python train.py --rope_theta=7000.0 --attn_scale=0.177 --optimizer="muon_variant" --final_lr_fraction=0.02 --dataset="wikipedia_en"
MLP neurons of a small language model. Each row is named by its layer, matrix (gate and up: input weights) and neuron, and shows model dimensions 32-127. Each number is 500 + 40 x the weight over its row's rms, rounded and kept within 0 to 999. Numbers have three digits each. A neuron's up and down rows have the sign that makes its largest values positive.
After each neuron's rows, "fires in" lists the words (lower case) most often at its 100 highest values on Wikipedia text that the model never trained on; "fires on" lists the tokens most often at its 100 highest values on Wikipedia text that the model never trained on.

L3.gate423:443486503529464553445474449483494461493593536514438512438465519501464558498531500470548499552470587512450490499413519514419500517500512439476457508537458515451446561560485417503497511530509513423510559477546512464564473553364470520499561518491454558451470426494439539498493447586530473522
L3.up423:506551480521439462419506485466505479534471509463490461484498521518545539539488521503460494515518463462499530467495579453460523550494434524509470513489530551585534489497464419554510448577453468488459488469576452456408526524532542460471509520480460429527421517503481510479493523510440407468
fires in: "time", "full", "race", "face"
fires on: " time", "ace", "ull"

L7.gate418:454544550449492464486506517478498510507467434497436560473553451595484549562457424402521499477567506487507519525489443450592531505530528425480490542461512528486594460405451512474574493529483515550495558550435495473561510522531563530464447452507479471462520517556511488565505486528433496505
L7.up418:462523528532419507580510492517497419484553560531548440484499499502427473454485501498554498511470487457509506512503413523466562547467527389517545482571474519518473479488488586552545539561467485499424469458481496456546423525492507524432512507472536501507478475522442479474498500566434512517
fires in: "of", "area", "both", "bulgarian", "since"
fires on: " of", "re", "ul", "oth", "v", "ince"

L4.gate224:426563544577509496547470498530442489526550521476396462503489445555501462540586454462534470493555513616510526509476451463522553528518454500471513524521471556420506448558558462514436516565489452507524532527526567532453507483526468453554484471545444502557491521532518495545506542486418481466
L4.up224:506543510528516531540507516537460451519484548471581516570468484556553470458524488513547501530522509454547452505604496408510431571527496533476520516542520460418546489461547457509482462567464517488529491496489492496602495553490500484489462467496587431540478524517526518494493528429461453497
fires in: "october", "may", "september", "february", "april", "november"
fires on: " October", " May", "reat", " April", " September", "ecut"

L4.gate472:529504457510471430554454464505531528512476539432504434512533479481481483499460457542460444572513454532441559426519484507464497500521518477486584524476491409465486521503552414530516540471490493486458501507534446435552553575532473432493499498501495576436499475541568513521528526495569532526
L4.up472:527477537535578552551489522508474486500507440570534586496552526516484505506427494463492491533500505421559506475411516524520558461486567447533548497470482515506540519506461482512565467445466549572519435451487553512477518545561543493500486477485474557529580533512447532524492488551506482537
fires in: "north", "west", "south", "middle", "western", "native"
fires on: " North", "idd", "est", "id"

L10.gate254:528449434531515445476540430528533556456555559543451470459543520541461432546545566540494494562572463507438428554430456486499519508503462541540505471464478440465525457571504460474519486493522524450496478474479458521467495530516461513441542578478560443454531481565503534474490495573457495532
L10.up254:520413535557454444492542557503496555497522538439503566505517465522461491433481490505513533512430523582424520500508503473477496509463510404439428534525508493481462500480472541485520514538461514589514493533469469471496511509497437391511532474559454545420489467414461476444506470528521421512
fires in: "and", "the", "or", "soon"
fires on: " and", " the", " or", "on"

L3.gate310:575466513475536555447473426528524516458470424439498598506566506487580477533510570519538486509515423509444554517458555491498504479552422547487492532554516505547447468515442495594435546478521507563519563474523505519497542547547463535526508549474545451532525546402481523548529461449481577537
L3.up310:529504466437513521524538498504467466525476409538467482477529468494530542458499440457465467454514488500465590446527452493481485511504570443475542513502488516480460443422452457497486508539493445542444519472454434566442482455493467474543474539516415480563473437499527514426578431491470525558
fires in: "as"
fires on: " as", "S", "g"

L7.gate490:543542519480520474501530515503491551427532432450549563564454498476554538548488442516450491508481482498474499488501473481447506467454508574495490458533487471453496434575519507480494494497459463506560567413519516479512492517508443488558603463484550483482449475477482499530535471557486548486
L7.up490:483454557521560517506509504537555540582530490492493514487501564487470455473484482492503531475567451498493488466424540430430563483524516449519523545525538562528420475506457472469438543511502526510384523483519519491503515509557522525567504560472542513462466477530514472525510511486485541479
fires in: "team", "season", "also", "times"
fires on: " team", " season", " also", "imes", " program"

L10.gate258:530510521497520481487461539480506487517520511534495527530484493522422572586476502461530461444429515577472542498501453540466563575547503458507505486425452548441470556510493516443507508430421445515499470507532445532440474418471536538517508477510506501481539515552504493465517526471488569491
L10.up258:521509536438556461502489537483521506462548527422471555558508563517455537494563477538412524497562498526526492567503495542474512486508519543547528472398482550499498465453549570523467465438529472429462442536467491510447501523435459570517477482527482489547485474453461508507525442553582523514
fires in: "it", "which"
fires on: " It", " it", " which", "t"

L3.gate36:465462544539499495556477533507552512525538432465534487466460474456475520468538555474457449467591411431452516484543580520413562535456451446562547472497454495504475511492472583553480494498401538441549530496463521501473450542513511521544448546568538468445580470509448467476532509553534522533
L3.up36:491467539509548533570479503520507499533487455556515502519431469428434471526525557451475443546577518483483540477530439456437557483525506464552505471409491500499539466517431569510505458463514446518526521503444527523445444473451498523418475507550530507454483506479443511452488558537482481545
fires in: "awards", "research", "arts", "economic", "scientific", "efforts"
fires on: "wards", "earch", " eff", "onom", "ts", "ient"

L3.gate488:512510419437533512457508466452455548533468558451455482442487497534430581523437443489493531517461533523542449454573502530492505535529547455456469420542482501438518477565539527442524430504441497496479500561551512411489473445454551529506475461536534504455476506478452565485398499507562504424
L3.up488:464517477486576540534503433554507545474497546457476530502480450497427560512494511490491536466495574511570442491549455536552539571477509515540403443531527504463483483496507519453477418494471519459415467495492465422524489460490548445473494478508476560489466508447481562484419523559517517407
fires in: "it", "title", "album", "him", "game", "them"
fires on: " it", " title", " him", " album", " game", " them"

L3.gate380:495475514494519461478470439487454532404515523480481548524511435452475496520454514486479500535616575502407561530497495435540471482505461504478525453433566470448513501507470516524529524462466496491583531513504522467541488513506506465552505467481504451471488470575534454520439513475534496520
L3.up380:427495493474543458435509530542506585514553514504529554553511471494480448450519550479457517501609518467480531454448458469499499481544506444523517448546575559487422515503560504446516461500496442456539527476546450502477480546533546443523452523585494467541469477509469508469483472509465484500
fires in: "during", "until", "made", "used", "built"
fires on: " during", "uring", " until", " made", " used", " built"

L3.gate391:518524507502535581464493475576461418550469536520462584489489441549471530489525459459484523505515514496486441575514486501476453560446427487501449512433490473451455511473500565496470440480538498451479465479528439436503538488488488512420495541557510528460532503476476480570574517499539497482
L3.up391:472445524519487482481464492489521521594453468526415436548506550542482439527510487532502498521523453530535504461467555456551486554484531478445485471402529511484429470469468519528577455492530512473516413497537445504453410486456561560508532486436556543477542498620539527585526541515488535481
fires in: "way", "match", "sent", "kept", "eastern", "sources"
fires on: "ay", "ent", "atch", "ept", "ces", "as"

L3.gate236:509492541449469591506523483555512454486505505457532453459482539484518505506485519428413532467489516410544538442483556466524519536479507502452487507443448505515467467462415532514522535434492432505487530510529539487520450603505505458460466481492487466500534466530531423515574449554509485469
L3.up236:499474473490492501517422516498491471503451485482508388584466522522525494554502498401537462477570536533493455470494473499518538529456474520460550553494463542487460551487538531510512445532504480469532466499469536497494526519466492468521526445421418520517429476442466491484525410527541495455
fires in: "second", "first", "third"
fires on: " second", " first", " First", "ond", " third", "irst"

L4.gate352:459541474473530612458470494490484461473493475572501532439466574472486533548528613503449474566551497461499496523488562526484419519527454463568527495470542509476522535539490498533429551513487404472523507483531597546437523504536530531456490545459449406435490439512454464493530471498486438516
L4.up352:514472568516486558516475512456481527529487578515415526467443476431470487524504531480453512478476544549501507490403537547529462470465548446394456491518480508501438553433508549530477470586516430455501437565553532459532558486485536427532486411451471537425467463505591554435517522483459465520
fires in: "also", "premier", "providing", "provided"
fires on: " also", "m", "or", "id", "av"

L8.gate424:512390493510464546497567491546442511456430502455598511496533500464489514504500495519469471475456579506575523579498468469423516521497494444505493492488418508541494507480521569477513533453539545480582529500601489491489506431526459500526451531498435546449499468522498485453469512523564468477
L8.up424:490540538440435451470483524524546474567539509431471488497552464507490534551502467488571509470539467592513462522462395524466484513454483527517511441579545499446510542548464549467498497490502508518477483493455500485558476507509432492527507501476521514513434528403507553452463458547508531515
fires in: "it", "that"
fires on: " It", " it", "t", " that"

L3.gate433:437439541505495525487510606559495537496510524478448458547514459499552427459480471507496479574550486494473463494531527446561487484492547566523502424517518534587470459524478486426483553549471493544469511525561458526479473552495522563509497516527474504448442513515549513544574538497450558516
L3.up433:491582489494449448487530442472438469446419534537532519544451499541509528500495493468504520507502490546511496427575543419499538553460453499485484492463580462563460519433490567542484483554541534516489522527431466471525429501540457492518497555511480465475479443558547456482512522555487507513
fires in: "he", "battalion", "bungalow", "macy"
fires on: " he", "al", "ac"

L8.gate7:469487465442395412494577553507453523539452517504534508504541509564473469501487494514454503528438481435537497470516483466503439536469469499469523545527493464511496544461568449487520487529511452507574463480496496552485437451484554463543486468533486503506491478522468471502436557464528468518
L8.up7:510501437520549507541496504522502491571507528472524390490455546502421488486555425566518592430503486567434529501520463452568531505479444479407502521494521564462531556520489520567481520571509488535481441476463467573480510507444462556505455491502492507614519486437511532539516525562498536536
fires in: "on", "in"
fires on: " in", " on", " al", " Al", " An", "On"

L3.gate416:512486417496557460479563541475542433585465576490514524530514477475463463502493558485511506522494440515446459482501532500550496550466485436470407447525485632453496529598445541464547523451452446449458534523504567473461472503535443497478515477472485454522425519509434419519507533521549484462
L3.up416:476436440501462487543511547502544515558484577510412619439477502481464463560453503506478496489457495462497486509424537503508538505506514525513532554531519511444460468545500557487541561544524497451519556444471486499442509471534415533491412431444494509432520518524452442453559591507523434476
fires in: "also", "business", "bus"
fires on: " also", " bus"

L10.gate14:486551491493499553530506539430504485560501540532570533540515510498516494466531459445566481532461577536492512477501505514475548531479437492547517498497441436487492527546498509586452475548483484522562424504512446541565480444566450513522520530455551561564531475482521524433518518490493542431
L10.up14:468486535459469537475497531456474540534423487523559426553504406461558484496469499483508499558512534450567511574492468527505473461493510461502465456461535569535504527594461445499532457476487525548507441532511448487515460452474506615523476478419503471500525480521488509550501519526472514444
fires in: "a"
fires on: " a"

L6.gate473:480479479545513499506513554483519459528496490465457445405429472465501493480467501458495459514426442414521516455461479485459539559523524540479498457499498459497507486551530522448471444560414481493491437438521509429479474585583459491453476560504541503533522462440562457526496529495535554545
L6.up473:459500445560486509477460499520467463581501522460530470538468517559492490506479471449498526446545458435523549514476484488472521446420541493431465551533444503463558460552503510475481475520431523547512483522535548553502497500485464511524576437557479454513577495468524511478503479457502512497
fires in: "and", "of", "for", "scientific", "civil"
fires on: " and", " of", " for", "ific", "ical", "ural"

L4.gate469:459528507531425429477452527508499565491503572533491528467587542523446451520461464515522524575568500582460499576478462480533481596501465462560507556513511501522449556430495527514488479509447472548522472474563524502502513485476529499561450473553483412498510485584535506487493406489524518525
L4.up469:613588510502514466504547487489527528481588475449420516514478440533561467558465500508578518515536513475516419469439561550482483542573412406471487493511509514479468509478499509484458533489523497545499557509442480491467419524479483513427547506477485436488446507498519505474539472580504429568
fires in: "that", "like", "because", "does", "together", "while"
fires on: " that", "ike", " because", "ure", " over", "es"

L4.gate133:420529526499582516534542471486531464499523449445491603477522578471442489495473516509525553480483519496521557483521432468509533535489525431512536497492441495451466398466510525440498571499523456487540489512510516497527532451539516489505458441490543506544522540607473536446521468502567529466
L4.up133:474444476435522496501425561491548511479492464478385568542488476462501488489466556527451535502487493536450514514548485473476436575481503487496526507524495472469407505555475533445443576497507546470493490454536565522511461454478492471478485558511480505523537504501433558492443410441533477452
fires in: "there", "so", "solo", "soon"
fires on: " there", " so", "o", "res", "ne", " along"

L4.gate457:499486449465482538527527425522582517493525500401601524449555464457477481540514510520415416478499483473555535464523467467507449559509484462494520487508548449506468420498505522499462519528466517435539500516488489508474585454471546514446470485472518530478475516483450494533543467496457500569
L4.up457:446432555422524498546585488529466487467531524434533510482481524490479450550543513505508453478529506541547546516557557467519520480540473428468473440499528519554464479518534414532494514617555428465570484536513533508487511446528506424486477477470494588524569480478426438477463506521445473501
fires in: "john", "william", "carlos", "short", "cristal", "philippines"
fires on: " John", " William", "arl", "il", " short"

L6.gate203:417455542478470507451520461519493545469471493508477484419528493451492461512504533499526424515529489486517557594486555479515502528456598503502482486487523453496475477456510529508495532445495540485570483510550480474458531530521484462463492482472474462475465397504536415504485527502478454492
L6.up203:481535566468541562537519489502418558453497493539459544505569528455450560554525469601469457461462500457437494464538445568478545448492464514527534496434482513497483480440500421494508482434460501565505497551549515517462500493517456428512497521542492480564512489568501533511444507416432450502
fires in: "as", "to", "has", "standard", "chain", "like"
fires on: " as", " to", "ard", " has", "ount"

L7.gate380:519483512533505548473489543513532562556509467493585515574473516425450504579439531439550485551515552480491462508512448454476618532469480493498480453557492568487514449528480535484476496500512592539536485556524500546476558449509484470504480503444502509496488548450491466452532525517549530467
L7.up380:504565535530502479533479532507454549489540530562531427500527515449530467492512531493468580488535540589470493512487499487525475562449498541587512544495410532580533454513519510560477526473531521609461408505565527491534533504463502479552460454452469481543538544549533483474513456479486502521
fires in: "a", "lower", "low", "each", "high"
fires on: " a", "ow", "ower", "w"

L3.gate421:435467482519486537536584515502439514442470479464467493543557493517465505472545457461428471538534548559517544494512486515436457457516580545503485547541474496525501487497500506544471511411454464520513492501542431490486470473482586505535536491507426504494501480477522454442564460551526575504
L3.up421:436543465470445479440508520421425540485541525491476523501549500470582454446481524485485568604497506501471456494498493576502521483484514594525568523562568553501479476462510464501514581538423519501530538468556528473401450510522557462557476544506477548479568498483486467568546488542505537467
fires in: "part", "party", "parts", "particularly", "participated"
fires on: " part", "ol", " Part"

L3.gate279:482491565506422508483561435588443564499501512579489460428522516505484497450543510458538555544452487428533474482519448467513520512443510473479581434497545490527475551522466450442499527515505552440464556469535429509543512488508494494505561490500455481407468424490482515527502437446500510501
L3.up279:475459532487391526475547495531457569484472479525558452458458601457558477464512450403565458513456535470479529478522537580528509467510537466476445505530539486461468522467493408465449535505549552398472470499511452544531547515469494492451539502510502439459466474537504555465578482493579487489
fires in: "total", "russian", "austria", "list", "number", "russia"
fires on: " Total", " Russ", "tal", " list", " Aust"

L7.gate290:534527519463534534558559520539481547476543407519453459555474420435421513428420489493516518555535493555520447589526525479546511546522466600550573522515531556511555567480588553514558485468552520548506504514565471473494460474518501437426512496580472503507561455578497536532482505550526466461
L7.up290:447458471474583483508567512474457521480442534456404532547533513457520545527476515450545486551472516466463578539578510495509570473460525455439530480546447524484491539397521537471522535495566515539520487488378501508469494481505515485496555418483567511484499515463496457531567511495529488528
fires in: "as", "against"
fires on: " as", "ed", " against", "ted"

L8.gate461:477513483451439494501466543546555430479488505517454511560584531547427519524442498532555483524505431464527425570525495400473439536499463472516474508499470493494539504499554429502489557416461579417559522485503498493468468535470421448568552483496477523553496504503499524475551498477484412516
L8.up461:532538536528518562543471519488531487513466464525460480578503527514491472467520502470490534528512517518456593494496451509466493547500517483435505508541555518556596572539524493481534441525580557420532605588530457564507480487506444473484491460517505497468423433505524531529522495451513528524
fires in: "when", "where", "before", "as", "there", "after"
fires on: " when", " there", " before", " where", " as"

L6.gate413:426431494536489522465505506463539482490558544524498488497471439516446500450399468464515447504454483525475587474508521519471436534495511502510441440505408503396457508449498539501575513508502508511545600444526518504590516493478469530514441638511459502514494535557536461438512456508482517495
L6.up413:496486488544405456533520511474490486489531435563536526475535513516592474477528438564477454483498492537493543512535551532578568475455442521469582479500522519485560555462546453513389555502526439509507462467487458473523494494491517488510504510508479486479456455579559546471497507473464552546
fires in: "up", "compared", "sold", "married", "soldiers", "forced"
fires on: "ed", " up", "old", "ared", "arried", "ced"

L8.gate501:516450532494515543520554558508534480494513528532515477462552498570462515568556529474546509539477515494464521505505475453397554543479515488451453507444414578468554507535588565436496490523540491501508519463455476463490530509531510562488567409460511464504462458502543502477461480532543535561
L8.up501:466428427494482623529484521463461550497512482516504489515489411524450482494516559546482514492538523520487526557524526499577506521519504500544464472428485427492520506419535505555497479569541427545558436526511514525527534523487514548474572502526468505461485520551548473478441568478522445428
fires in: "that", "which", "and"
fires on: " that", " which", " and"

L10.gate170:491478477530577539500460473487500430477476476485592479625483471431515469513506464463486484484491474549517530462504478526415537476520436494547446516464483499428505517499520518521460505541488544492538440504552538532471445501488479491535552481474450505588453540522548583452453560466480524453
L10.up170:514504537502465524549520491520520507449512561492437507540457557495457507458599432481431454564555472461497480529458485468536533510620416510550505493539516459511469435569482531608435423481534491551475440533443461479468523500520477454526520549476490484513459496465485498521490478488512496471
fires in: "a"
fires on: " a"

L8.gate223:461492493502589511544444473522550582507496444440530426547501546509487553542506470515508507450447482533488478498529521495466503463562541530515549493539376573517487478498562545478470496506465545496492526455501483522459500525575553523538490503546542443489533409570478466507473559555525435571
L8.up223:446472510505486469500496519530437507439547507502501455563500480505449508481526474515510514508459481469449498454492521575529522566448425505509439496508542509520476481523551391430498482444469512463554485487482568477532458474448482444549528470525465526467473493471480492465530492515498487496
fires in: "as", "becoming"
fires on: " as", "ing"

L4.gate251:542540537557570501510522499523468440493456479474504489531434541391436484543491495486473526514538422446550440596485490481507462445505510554549525489500493464495502544527476485516475472484438510470470450464467471463507543492420505602451537512596466522465570462538479529515446502481538470432
L4.up251:410486548466518485521481488380471537516506451460473557540477518521481617489508564518528519473494570518476498475485476419471501505523511539589496474517479501465479460468587484517470455507492475548476538470418498488449452458456440503448504547512524562524566540441548559508502511531513526497
fires in: "2", "what", "husband", "among", "whose", "set"
fires on: "at", "2", "et", "ong", "and", "ose"